MLP neurons of a small language model. Each row is named by its layer, matrix (down: output weights) and neuron, and shows model dimensions 112-367. Each number is 500 + 40 x the weight over its row's rms, rounded and kept within 0 to 999. Numbers have three digits each.
Before each neuron's rows, "fires before" lists the tokens most often just after its 100 highest values on Wikipedia text that the model never trained on.

fires before: "\n", "2", "1", "-", "born"
L6.down207:412574457416550465518537492462552515528517535466522472485551450506517466502452469484490467527542515545535466536485547537526505468497553494497500519540458483579510556525606522498459490512456488503502463524524557499524467496515550529552543575569516555535471496513517483520519510536410533482533481584535569512455519499447517497502500435467439530398496585509534548481502509506541563477574517463536474493505494479480467462497490467527566505465515577546611519534506464555496453450534463500486487485446515499532536524435503413548476469488459499476530498498441478503525561470542431512467464455538530475469520492536520531510603442510530501549505572424573575593554494514475445506504477510471489529451522503503469509436544476493491463529503450511521558559546579550467533473533472

fires before: "1", "2", "0", "3", " ", "4"
L11.down663:514425498468512555500433482562493480559504493509532488486443531493431511482514481434491519454506473491498519474533501500482461564534432489494465514497454555521511497532498464572462472486489423440493468513496492532532524506518542498497498469494493560400511537572524420545537544476488525488446504531525478481509509556547525423519499549517495541480496457522530490550499415513523530455494499392592509500537515517505516511533454481517479502448517558452522523458522546468495504491478439431455530475440494422625361504457561499552460461529444495501447458445492476519447493448581513569481477562505548515487527479572530450550504525499489504434462455493507541573514441554477510575488569521513538484438483409453495500538493492515553535459512509491548435517455434544474572441554576

fires before: "2", "8", "5", "0", "1", "6"
L11.down1368:485515502475552498473528533512473525434506549512513415529496454577471538516494445470513452417552499502479490514524543502490570490428531463522488520486513541565499555522467565483490462514505563517594542554558535536536461487443467513553483531478489473548566549484544465521479558455511495464488466527475555507479536577516504463434471457503439494473537469536548494527453511434501488486502514550531570499481548511541536499502440494516506492493523496498446451517543550457553524460530563432539480483529542370512560531496495451534535497505500479443551495462524501513554520478460471500489522533479479509501435456497494520500461463521413512452560509580435538496553502575497463546452502433472470508532490582523537478432565511519553555470481574535503452475490509581473479483528459

fires before: "0", "9", "8", "4", "3"
L8.down567:509609576466500423449479550535508543545529504510462459536450530493496493449478512498497393493500463489556539470497482504470567580580457514423523539568432534567543562487483444474524508514517526598555522587549457543515534493536484486538467523551530480526499526523551524471473502485452545529555566490510485501535534452423481520496491557494530480483527544569410449573542497470521503482477466460466532488404487587500507433462506448503481524431497543477511519503501504516504533488453509494559491438547451529457524547527517553452477525549532540526546506499455469525516569470589526523454486509494511511494547523410558545538473477462547530486510510451526485450547490582412403452430485522471483492439523540449516475458421548504536443514533555494468491478479507518460495492488476

fires before: "0", "9", "1", "2", "3"
L8.down402:460558484477490536476504550492514483432502481549523543469547508500450524502496534527519506480589595513461527539511515467502514560547474420533481458482468497503471578517466452444501455525503394499487470443556488574465500425593495478500559510518513478520504513516470440467504481548469561611504523562474561501528446520466430524545514506492480533591511511456393448463546435477508449503525511424511507501461503493533513469489579489513526566514487582632509468511529566499567485490472514480536483470504490525547576481476531503528439449538440486476557500506452452536466486484489545427489548476557508544519481516595518495524497555472443485547480491478510583505411391511406482414515423493562492495495515549486451453508485448453394499476487492520494548512501491507467538476520448

fires before: ",", "4", "9", "0", "2", "1"
L11.down847:464438570541525478478468471488487507479486488420553554561532518536468491473538458448518478495519551503489505547495521479499521483528484543517466495467454479495442522503565530483492532483548465497534471604471540544396483477423537442454523524465495521512519521502578522454508524519466488490475533562535459507482514520498461496468431526486424493534544507483488396454454529431485437509526494538468468574455438479580540558475516485501542555490446514509467456524558472455477486457501489563528501470459505473497431499562549520532511470483513450477461594603532549505541511496571511569546506507507471481458518512512503490508477511499470531445451482505477468399567512472581510536522482509484529461473528473436496586504507512448583529540452514573464504472519452515577494565579513

fires before: " |", " name", "0", "3", "1"
L11.down631:431494587482479441472434454520498433483447432453549474499545472517535468472534530491478501518538436507465487544462530555529505548527541572560580482500522444427575571484604439431444474432559437485484465465508460456455587455495503464513452530428479513453509472507500533499444466481497512411499578492523488484454435510480459514549507465432522534529467456521487524498518492435597427559507518556516551521489524422505489484515514495511567570466550480525537519484411523463569473521530496494491566455480501496488469517535453523446485524521519551487470521511550520516436519481506496458558368443436535435534488426467521532544478504508521534415471474428533480430558469504482471460477502523546522489502516528424552496489496523435501478529503471552554478530477478497501549511485523

fires before: "7", "6", "5", "0", "9"
L11.down917:531555498428585510475434517528443559430503480464516526521510482456555491454529566559501508495486546461469534399506550476436461572466471514512556533517504585517401575538450478496444455522499518504542523484487503552504543514486510514522561563590552523559581513523524398462539476449509583495486500552533467499514513537503485490527520499552525488413496546512549470436595527505476462460470475499528458459524554485499530424497444495522556469487512506482474563480473586519485475532490524584544464506484549495439486526563506514551492478505517474480493502476524526493502562519557500445455475490578562479576470496594476492551462444466516477549538481507550462513499504474505517446478487530515517514467455507524538457538528578444580539516592508456445497482500558465553428508423497

fires before: "2", "3", "4"
L11.down831:427503470506532594519522515499417539403501512567485477542483489588429488488489490577558469490446488510584544487514465508425515526535507518566570531480528558553501563582407470433426492484473454547478512509482488509548504461497537509493504517445518525492469427437519473486495460487437501507535518517522485472514531514513524468517504472548478471438477530533527498500458425505474564469457501544493451497562514538505541476488511526508468522517506521575536488473491534482505505505473527512506564562472442498518562493497536514504527442486542460473445548551476483485518534494431562509484464507465497487492536539572571482483524491519568513513435509447543550554469513623529493513462466562536499487558424499524517489527483495604529554543502507540438502553448496471464529497547501

fires before: "9", "8", "0", "2", "6", " |"
L6.down815:386521474512541513456478550471506517505522518551475536503506483460496558488482492459449480514521617544504444534513500481555510527504489498470494504489452524435545514496489475536519508549476550546536525553560534424556540529508597496407519585578500530503559483514550554532553442527448485564464432549525569461513452540469420569563545484442486509508546456535470500520548461477487454538463516489461560473503510486518488459519464430567503497506464496537482528456446522412535479501425581490523486492559465548547530484485464520520488468508444513565526516537496527455513539529576479481544551501527498479487507462466500455548500517560483482486507583458556499511483498544598499520519539604452570509468482505487589467539456461467505480402459493451474518504492530497542430416437472

fires before: "8", "7", "1", "5", "4"
L11.down66:518481506500483499455591513504486455516571400484546492491538500568463475487491448549478572493459537529542475501524499492503534496472517471470516505367553519514469541456494462523517509520519541490564502507490484420575494482541527389544488528469505522538478501493526465445553475554542452468484454471513496519463443523498424548455495558539527469496472562521549481477553529493535521533491493511467503484574527465520495481539488535460440547543485497453526486540511471579519562434447524596458482455531513453513550447541483490509501547605482448519476427548475494494556559433474529498485531519450535505452471508551500526549490439461430488461517504523471427524517471549470519515504448562501516536511545528480478508546488467517510436542400535522509448559477506426597586505467519

fires before: " ", "-", "en", "et", "\n"
L8.down604:501532482581444482546486448550489512518591595522474552473529547527548560450488468521499519532502558545500504546494525453441586489544553523520578538488514570573501496458487502568514469480555513527531514500476579481489501461562513501437476541531535503486473505468469538494552528533526531502469482522513469507528436491570401490549455527525459521468541538545576578560553542539521493503448502494480510492468455512451448468468491433557540495482478514567440489520516472513512511506491559534507456509542489538527461413431514447451456526449495480437413517549518472493443523468496429441494537512509497492561510580523525520527444500439571495493463499505535514473566524483457511510508516508502518550451526588468527504514483449408491572485497469540441499530494450576597591500461521

fires before: "1", "2", "0", " ", "9", "8"
L8.down1586:453455515542488488478539496515508484516496515542478513477536524509476499441565548524463423574513490507556490389488564428578484508541491532486469491516535490543525592519468478455531513472443498519486486539561521499497425511471457467463462528507485501525475471473581519526558521448406557524458532540536521512535476532553434468456485562505468496418526429455452476466520449493470490592483488570462488550578542522456480511525499446420466511506453427498508473573437468524517560456530402543494478473491458446523535421467547454490565520493515415465558442517495437505497438436429471519478555451467448512500550535574522564546513479504536533442489496464493476533517525476518523502470488502481457560529521542519499506538546438545499521495457489539597482456502519490475631468541460

fires before: "2", "1", "3", "4"
L11.down1280:356499501509560457592479492525481520536467417531505484521541442505457516425494560505539405496410523480495564476514505510458529554483473507512499489548499495604518476532457529591437479499488479504497511533521446506491512479523494515479525511483486517438412495549502578529501413559530494528489536509564462472570570435478553563487541475471496486469507585482486536489513481419461513526484532474546552503493527490490490534477562534455529517543506541552521482513467517540561502473515563509550427465536454469508530465542474477490506463565407465456468560504497470559500592473475516502515545528490494515514506490553474477498489459518511448463458533477488502453497490478484515539504471563524459443465521577515460526481475550494578471464514462488613516565526527520544462511536531

fires before: "3", "2", " ", "4", " Los", " |"
L8.down398:497443492485549434429395572424551468482480554555492519486549461491518453463572490565506474536509487525516502537405534511580535527475528511525454536548541527546531578519554533550467549512567515493536476491504524534591505471534461478518567468543506430526511485492549548520506459426478520476467554463569503467486492612519505504420509511536526505483476461538529486483495526415555471485489453476512511485525508568508515536493507539461479468488489473463438515532536536527526459433512492455485511545476491533527548488501451481492535505515574569507514489522440507554484499447518459532457475441452557501465517543525532467530504534481495531498504513469434545442618415542494435508508434496515502519471576586532537467521501595500568480580529498505454517488477510532599515461473587

fires before: " |", ".", " ", "0", "1", "7"
L6.down1120:485519403485471540554582489616456547499519531550545462459447499500498484515519518495552452477466504542492525577503499529469433389518511476493422531543460496495413505446458534532503536421474516528484504530566518483494538536459470492490427502481532497502556554512505542515495515534493499433515538512434458465459576498522531527403492521495540490504539438523482518535440522513420495512489486448553496479498514546496526492519452511526526602511495452505569480399494518467547514542536479528543466508473489519528485539509446470495509487495493531460510534531474514482533571530518541505451471491585509531441495511470549515533487501525460489499505513507549515574524419490486494475463535448446579527535525511522455417504541396467438548475488501474557491441458506494451504530559428

fires before: "0"
L11.down744:552502525453494530564491538545485448509484540491510515540491532514456503478459515531436510514549451510454426513540485495486511527450474453445463471451504504520514444469415480515489467473572544541527489466435491557533504438416486501537471534518458568457542485492473471503501537459491493530463431493468571463566483516479708441509472512485565559504423514429429559475520479475489506509520531449547445544480486506529497525457454536524447515490499551456428480471477519532485455522517439529509511510421525509465508515477510481491502495451434514511506543540534486494455595531470509497546590563439504570517558518560536521536499586482381483446482504512494476577569518507543501494526524425514531603449436497453398478483528458615511503485493481455538493554505439452488511560519464

fires before: "2", "1", "3", "4", "7", "8"
L11.down88:427517523517515514475497519581502477498458487456550423536514454513520500540511500520526520519479527449485547408512430499555452479468502480537533458548500487428521604457607499527463390512442477534527529477492452532492477499460449552507437425464502452480491520493530602521527481464475488479479470477554516525591453490510496457490466478482500515528590495484556374487479493453546460520446530475582508465500526540406503509515491447547483499456501451515512482505498437497473534502573512504468528438542476487522578472499515417459544505523561491537543486415517457541471503511507512443460525495564512512477498483472595545516520411497482558554527460462469530461554530602482443464498486521490465497507509544536483510541529500488519498540556501520574494537499472420508513509545489

fires before: " ", "1"
L8.down519:598464487486474457540502480534542439502524535525460450478468509570540475487491508508532483589507476462485453538509475522513495498490511512527514499497568469517525566570473572401473483526546457600548457440490442484520518497506501507527446543499512476521456502492498449506535411494488455433522528520546508407451568472539441490490528436532565530533494523422448499493458489485488474458546526459483422491472467510450497486497481526536482451491511578498537509540515468500538472565447445503494479457539522465472520465479512462488441492506522529459474482517453484499454468460505455480472513460502548540543525510483552548504606452516493478509489505468465524496471512438550501462441458507485487549439501446492469503512477534557615505449407536478465573540507509405532473497502505

fires before: "\n", " "
L8.down1293:555528501502484448569522541557526565525510597476609549536517492444469631493516521521551529501560570458509492538463476569529552437543527511446469416452499517544529516437475507570479538458519511530479467469476547478555528513487468442454475425435501477501523544540516474542582522511471539508453469506539487513463511519519462478528466472502603514428519533506487460496431469552421498495521488519501537506502521482522524546553487511555515434528508510544515543525480532527477518495503463503555423535470507526525477479508440506511466479556544455457514521509451491497573476522494470457594467504614509594483488522480488511516511466543496517487470470491532515485481426452546488546463464480450534513504489532463573535534496486559481482448485481482518495487472483501444476447485440

fires before: "-", "\n", " "
L11.down1568:525454510548492571504602585564486551535432533533502399485502432546525510482490452509486475491531426532567504554460468419506588573565539511568527488463521425448428569505485443525452479567456516454455535538556470513513518501436554546467478451551466474550557507483508451511540480457501532530532461499524440554440485459444510526568536468479508541479462530503502494512505466418486477490522508475506539577421529526470487524490505513475449428555443569514526509544475534493502456525485469533561468476555491492546567427555512508543496526457508477563505470560503544445474522469584504464514454487538509497520543545515544547501546565539450513537550520514451466455473567482541528495432510511431501484501457548507532536494567550586480478526515490484432486532522461561471551439588489

fires before: "-", "\n", "1"
L8.down771:453512495443615462520484513523498540538607567505467455539546490468487466499533577537514547538528536523541483540432487521457536522510431528444524488479484477478509539516519488448529520486475493527513583452418484477465477451472488521457510529522509452515550503496549487547563449503489470469604507526577526506502470502520427446580470468494444500513444446555490553494538526540491492537512512573556470575510462525490472534517509488541489538540530537545497509476502470478528438456524493464537482500428497459508462506388454512514511475464490517494444555463487550371536532452519576448461462503507528520600541492564539496523468474477513547474477545528606521482466495539483595478479463508409570544543619566433515534542511596514426510561514517539511515523468451492572533522546469

fires before: "4", ":", "5", "1", "3", "2"
L6.down1295:489497494553572434527560543503580486432553479519528457497552461497524491495556400507553460533574455521458557533519465606526520560527446521514531575455441437516474535548539574474509388581490419507474468544498444480523482495466487445520475527523506453453542511448504480491504426557512496482499564468518502551540496458513472468575520491482458507520399490426480527435519450484474537458482522519536467462523507514514434548516497524542496392449486481466498549507497482536543477446499500459610454491536565427467529506527536458460512485471467532442504527479476464559463477477492510433523539496512501496488454482511488493488511507523467501513452548527607507542445518450529502453550443497479468512518469446535447490517451555461444513499472491492503492517528449533503472488453542

fires before: "0", "9"
L8.down1275:454532462513532391526475538463530449466537548495531497460490469485513414513486478479512461488516460527494484494474502529483483429420463486491460495451481429510441535526455509527464496462465514531538585384453471497520514476514445482514464496516513510538480446487470484533526449519456542497544557496447522435510518529532557510397512475477540486518543477530508498511383493545509465485570473485519491491505506524487507506533530496555497522498511516491510512522536515539483490439531448535467503475473505583495534557535544484541460470505515438524527519524470567565472504495547450442470533589436532452397603534526504434499607474570428439501496488508519487476592508493503475509488487489482503528501544496478489509558500459485463537465564521528520542514545476553447575449596541

fires before: " |", " place", ":", ")", "\n"
L6.down947:370500515395449601518430513550492521442490573492501514503511512486490535510469564495490478541462511534487482551512489525528502457536556468504568523419508561540506579476439496403502464497446412463452412485450524500533474511481466511540520535456577527448575545476541483501501477587438524559518488547536467547441466481503507501528511498470478586533553454476483509478465486463432484501489503538519525470537495512484519484452489478459510523510549507543545523469463513457490541475504486519486463514523518422397486497551479535564513535575497532414506480564547487503545508487504540522502490556461497522521430452471511528529407505478453497532514502520467570510492500527451525451526502502465502512563497516434482432510468464575486454443520562499473441489526534524498450552468418

fires before: "8", "9", "7", "6", "1"
L11.down971:496523446522515499445487517536455520449522465502452445532434475489460472517474513531585530482521569573503525518518541489524471529500515534465529521476478529491458601554495460514488465537540518427532450527487526488567463452520518486532537552529466517531455558460514501509561551488536446472509563541532482566580518522484471480527515516565482487518443501547459629487545456476551547558518480442452523474536499533529566458481522446546632462561563531485511441522526486533474527498428490536506420526498503468492489511497465498431447433444501512550578476483497427477547512492440474524488531537491472440485516479529485526543509499607572554589527513486498503481531454550569520525446469449405536541488513473491449483466535497539544499550507550549561511480564479548438566517480449

fires before: "0", "1", "2"
L11.down417:481457470515496541511506481453490475489518500474496514501539501489493481542568506456459475526517544519459533532544427525510533454453598569498573513405464490587484577518473444490514436443439530468454490548482516539479516492496456502538619506497549507483427467541516441489540506450530517517512472511558551494547465556487447510555533520486549495432550526496428483459481476485530526527554487521545482483471526519567465478442409529544446539478434551488469534517524523548518467522514512408548486450528495559518451401469491528456491454509394530457522536505508508507481506544490508593492519514531553597540437528633470460476469508525438526483587498458551484554515453538548513469516542417513530417536486478512519527528512514507509457467494492373464504469540522500457479500498549

fires before: " ", " |", "\n", ";"
L6.down1580:491503512519481486465427564548473572564561530459512486520556485514471611416446549461530463521437541454525537479431504584544522501482488425513530457541548463499493475496521512530431513522515481500446562494498582485501530494493531436505480447417473505399544475380548491450505506549507489422420476485518474566530483495492488468530485525445479475512526542482578440532512495476472546509469458519466528499510502530520519501484501524459490553542534499484511444513573519568525458517462486503454515547582498480409447522534492481512428509484525532496496511485610466498520511513517475455518471491527557557575442485508499536535452492481518509520497495504452547553495564421448489513489520569486494521504527536505466477505422481510526567493492468459461489551467449512510523614460478

fires before: " |", ".", ")", " "
L8.down113:455493517469551539495491460488522498527596554564531458426551488502453591455491511479514566503494460475406540472476491461499537542474499460420557559579534513471491589587553504539575539502427515527403354504457478431484429485557442513519473505464565495536488511432500519498563498489473509469534508509491459484490492516454469477565527474561500503453476506465535512420518431518547459565539471542497515528528475514497537465458558517523461534467505485515524508546560508570481473436569540515508462548507558509472582509494529521519484484535467496485467536423481427516463515501486532530479521543440499461470599477512519506471485523517500496511522518546503531500531470516554465526495569403495510559467584512423559495456504543513542495511463500550472540472505449578518551537516526

fires before: "9", "0", "2", "8", "3"
L8.down1066:498545544457493542563535461529506523480533498487518469442539546522565481506522496569477483520533439520505519494499483446500473569550535458512573501529546556554479555513498497420562569562537516470491511508589513454465541493515647529445579497481443524528478471493533525492559421490476473512513485503489517509471488492543510490448497536493501525510535480494493554509545460492510504598503466464502525478522442493572430461499545465536490457509492563538539548496465479493501493490504520440555492481551521484526528498522519535446464576474539442551474450547472497481469498535537473463524480497444545549470571452530485568473478610544546498469497519511591490557489474498520485483549546540498516531436535464478572530495488474546523554498501471445475506521554493484485529490501502

fires before: "s", " |", " (", " ===", " =="
L11.down159:436540426427486516601537537543507519492452519495479527534547504514456529508548514548539458559504464524495560461492468518444508476473492482515611475511483487544533457479413536485548500480456465476468562557527554499451518468507472493507533464503538588553546516479456431486468522486560547521499503518471493547546452527560594475501500461486484547505465462540551476549408505426497517451479538495493491438468532498467492481511606488504495493503491477497527524473388549466488421595454482505486586535520576441460480464580522483469483499422502494496531497510539523497467450498549490474491439496471452483564544434497534501551544492550478464520513474542466459598474592499567564533520471536485547584468453524502515486544527528499507507469532475470440507512480471549574455506536501

fires before: "9", "th", " of", "ed", "8", " with"
L11.down1250:516487465529533627491504501552549566464449508499542448500449528388479511459523503527445504537536573515429466467468458493498478494510475489483498493513438585511524523546442474501505525558472467527538526566506476400487551521427529466475474422513521429505539472456519553504545421503482470521473395486500479531526513453533523503562493496505408511496517524474497567508527505482532452486490600505479555518474540521450497526488464525579518461486480533517479530527539554465583509486501503500485488552550477510569587508530455536485550428458425492509548491455479547452510539461483488483515544510484545513492510486513470479465520524594490521482501466535484546520467554473466497519447427519420568508453489502520548512468457452519521493463355446458451522546505490497516545524496527

fires before: "|", "-", "\n"
L8.down1114:476561495497534527532458488498533538513641483549539507560473567498533495501511457522495460514606524445474482482481481482462522400486523546493482542461519546437517584453443507464520445465472511539527464475466505452486539473486465493479596579502541488459504495511494502499615503571533495524522548522435526481437531496502449559507517509489539504443496510513494522502529440453541523446548564506503460509505475508569487517520555437550457608584515544526484495497412458507542539437504473420502467508479495498527451466477516494508450482491468477407408422475510446453503475501523542451476499528573546547497476563473544485431480502511581531497458513515476497440554481569426492454514491483520540481497550554452501491521537525420459481526483445464514451539603558534515524493545525

fires before: "1", "9", "4", "2", "6", "3"
L11.down1175:544477508512483440554575493559537480474521497516534457501596415514551473502591493507548469531478453494532460527488453409494489530426504475522480538533519567559535490511508523517456513467494475550515572433457487524507530504473423461513537553503475431535518468481456490500539530529492473531446479540490509493472505434478536471508529467483563551512438478568427519435516509527447456573486476550507506544548468496542507474534524513465475438498459525483484527464450528480512461537530465484491496440485439441528513506516537504474482517489515494468507532443562490457500534511467467442545485452452450502617519536414544621504454495454521460465508476520564473442443492472508488538424530447527532439511570539495533459516522490502509457527443503509505464524465368512485493470541562

fires before: "4", "3", "5", "2"
L11.down1620:462445487497543541561444503538490520538504510526519518473524478550413550489487467542500415529443496427515510488541514474510534481562492584527502511551538516520451584473553478485476508551527523503522480524478482491516421547488538449530443521473541512514487473471493441379511416505537493516519505566526516519557526478457537473508566524451547526477435546419499528500571580546446577527500467518520473501503545484427491453450522557464541475491499519475588424478471527420505615446523530521501486501457429479462518527479441505502522577407463547512556504549571475511496518512483533573552463504491474511474500587556484465451541364512437429565412544484544521523460474452524538390511454522492477528455460592514466526535517495540556499536531495520490504464502488514521541463495510

fires before: "6", "7", "8", "4", "9", "5"
L11.down1742:492435521500536510475468485509508481469478473509558514552486536411501540478583533505416529462503556520540573433544443465441513488547604467474459391515430545482562494492489546491489451520488482554477513561534531555441477417447561509413442470528431499599551522537484541473549489496442527521500466469568465528493514516499476437526526512556451465529492489462525516535475434492439486475551459467520492508485461558509470488446574454479526421494487524477456554518464537540491542458453483481535442465443485488479477512497545416516543484512512500537564499482462442503549530532493423452431521465506487534464455500451555526424572544563455508532522504388488443531469533495513541554508490520481551636469459509526531496491492449449552486480502484584509519603473467530512490486467481

fires before: "9", "1", "8", "2", "7"
L8.down1138:449455493548523488552529397551530444479541549485497525506478511441451527407583546510507414575506511541560474486511485525541510462526526509520521432523517472538503548593575517525510402463498475495544461559505471544516504522551467490550601543562464486504496607473524502519490509556512500456562476467515534472506526554482483516538507571473474487548522466491485450488545470508452511500504510505487488421497459582495480472549475488534527487481550535492480560483514507450529521465449470512555436549455558505466389504496484513486480470450508496457556444475449511522500463486490533496434470444417465549512465480444446519534442429485528460536536541472467527552477480459554452528538546584499521503533485600437488438517556495478515531499532501492407522526498568459454489537507536

fires before: "1", "2"
L8.down764:561503481482550522507500486513509458507565520495458511522565525500446479431522522441550452507485488537575457493474461500554527491507392487425471545491509584475521634637484531537484503536504466522543454549538494501513542557474571516518496493547566499511499528523552492444515569491424497524525479483490512519522574550526422470503542470451505543543438525490500483458475500439460475552482474487476517444521449505536617548653475476428540506489476510551593511509481476529431478534467496508558533536516498469487448483523552605526539541487551479518530491561461510489449522535432450436571524509521497549491449444476509495486439501551513520398450410504526545505526453503487468498524496498535487544527481539473427518540478503491539472510474434507562554468506510520533566498465488

fires before: "|", "0", "5", "6", "8"
L8.down873:474536516502506527502468552495491537512544448497457550507493507482455476491514451505486517488589535475480483537434530501491491517521449495501522527539452532524475604495528483527491474459577448548542469635522446513491533547482614441524537487507505392566484560556526547513455524464442546533481433559531432544509482451503477482606497494488495459540502531485404514551461529492459400440498578532506496492477533532540536539559505499496448538526463487508518599499504552592499501441574496526496468473542529501498453494457523506440523533497536530418436528491499445467470490507473455528442553478487578510416490551520533512507482531582506521542476559535466467569505463537544534527466382509436586493537520501410502459547516540487582478522452440501515484486541542511530528470511532

fires before: "6", "5", "7", "9"
L11.down1673:442495483482478493521512502511517561402529508492471516483484527435458457532460508420502542566433471560456565537520535540539535480483499572482495531482523469478522521457481456486485415487449543558527516457509491510502485534505529531571444474455450496444465483459544473551468535543494496492490496538511540493531498451527515466437558475466513454549485553480495451496422505568504462519488541499558624508461422558504530474527449443540457499439451459524483487520555467451518403463430526461511442527533469473521476495456533379502489577514593512507453481500512476492523467447481431545450544543581473561469536465532497405574508462506454486551552477598493425445487510543492462508546517464572495483536453533544539486438554533450496467484513520591518504531542501493505547473550550

fires before: "0", "1", "2"
L8.down792:520467498562470416504438491543446471471497536586507477482445560484486486501523552473454484592511498494449518498447450484544529511550462428517451461463562471559515535560494525467475468519452439429517481548508524568515557528530573511501480534469529463519542537472577486487519402555466533552532464468445591522521459534427438509533516563495557529518511447468512483456598494469477497483539505523465565557489460476556513472547554474498503485508613505558530515544465563487562433567520525453511529459460484528473471538450463492467514529451470501469498476477547473477580530511414509492525520477528448634476469467475392556486458418536489484462555492500521535506451498518530513452500468477470574534422512601429431488549535532484484504473524473462541519500528441423513451505519516

fires before: "1", "4", "0", "7", "8", "3"
L11.down542:455490462536525535544569520487537511523472524490488491519453543617491494476464451487455471542531516503495529558501582538545509507440508480558483567407476550512432479512502493518508507506467506525475448504549491472518559506551482524477486525536511466502545512494430428477479511505527547494486444500575469531585497576599480520488517486501539524456504541484409452456481547458569491550594516470490498472472503494539524458482544479550456561500490552533510492464421489537523466499570497534468484501522495492497520419506463558480456478485492509536536398419548506512456570546458482497464516539528485524502503531556446466512490489544516509393505410519481453592478569547542463538461475452430587510512523520535461442595589537531424512593504489512518489520481466518500465505508486

fires before: "-", " –", " ", "\n", ":", "–"
L11.down1453:520529468500460542541535500510502614514536557532554497439478585506530498575543516475512499457490473469492497490501518448499507563492544554567505444503457518486439381510482518552462470464527467460540595404520514488511496433538554478438514496532457465487572557461390487475503497484498478547509482474540491448463493488478531541534430477541519533438491565519455497510530430551465563431503535544536562510487626472528569479524548517510500565541514620543455525433478523484494470440510516461477491495497460450504550521534505545478545479559522544559518497446520517518504528442565459484539536528563540560479541523512532531497455522506486443482525511458510489511542495491473490531488497548449501457567457527477497461545454479507524470475475472546456492509544458460476465528640403

fires before: "9", "8", "6", "7", "1"
L11.down403:574437508565520511525558463517470520458493551492509421510432589497515475523557464523531510465578531538482495513488455487560456500457519514485444491515458530497438559516459569496527531430506489485443527503486535481541522466445518506513516511482419536496529501516476484497515531461478443515500500519504498498527436552483482525495471575549478451486583491529488496532510514531514494514502420484480494513460474489509497496489477446557542496557552485446453449498446518565456495524454462517530439471510417543513533453569488495524495490467551447434517462539478522513477455495504473522476524567489480464585465503447447499458601515504441507499525460524511558482600407528503531564530468400502547520477506508520587479475523571513569410472446542549462493493488482524565506480505505

fires before: " "
L11.down1114:494509530498489576481492535523449556496481531481472476468472467515528513563536476542527464445516501513508554430431540489512485590525429568474537487476510507504563460484466526500417461558427457419502506443514525535474556484493467482551498470410492415565551470489475448507475578489502484501573460508439461472544512490472512550501498428497558485570486524502490528491508520470503547549493481478475520516549462493460492505494486446566510487483463611465477485554467527509460498457589563507519456514540501500483408491553507397530542453514461538513470509534468497489407568503520517478512481563558538525519589486509505569465570589502471494539481476488482430477421553461460548523454536539416500404541458518537495469481526410509546473537525470538505507541571498534499404550511485

fires before: "2", "1", ")", " ", "4", "8"
L6.down869:459512450529500537528453530494517446529512487466529461463517503541536448437515436439466519533555523545527488508450541446459551418477492511473458534512479459459516575510536510526459551485463455566460450516519437520549458521529550455554468474482506526456483578509462494542443487524497495528504453475462504436441526494514544512478548537512485443533447539549531553503492498523547515523547459515475552520562503463552491515474467523510495504562562501516433506530562510497608520500553493444488477520587551483514520427487514539505510528517491466521528530474413442452525404527534543483503477425417486445485514486482503491483497497433515497490459486481455471446568441436535443493523442506464510538506537470484516560427557415524549551544542542493396568593515491503572539469502539

fires before: "2", " ", "3", " |", " season", "5"
L11.down620:490419538471494458509522502495496516500542465487503483515569512507482507452499524478470453484511498554449432488545516489528463470471510524416528570511490503461501605507547509519460460498463488552530448456504464556484493525528486491534492521492500523567461456473528500437526521510415447511480466434504543510457528442492567463472479451526537476402517472403461503582527437467481490539468534503485503483489501524446473543423466431438554520482529536480562485521479556397490486515486516481451497451474527418387562460509523558470547561453530469511499450527495479498505492520524519563514548472508526496503491469543451480528510535516514500509463520585518592516563503582470516489517503518437475481516456456485492438482533527521472477570567581548467530530471414547525585459531494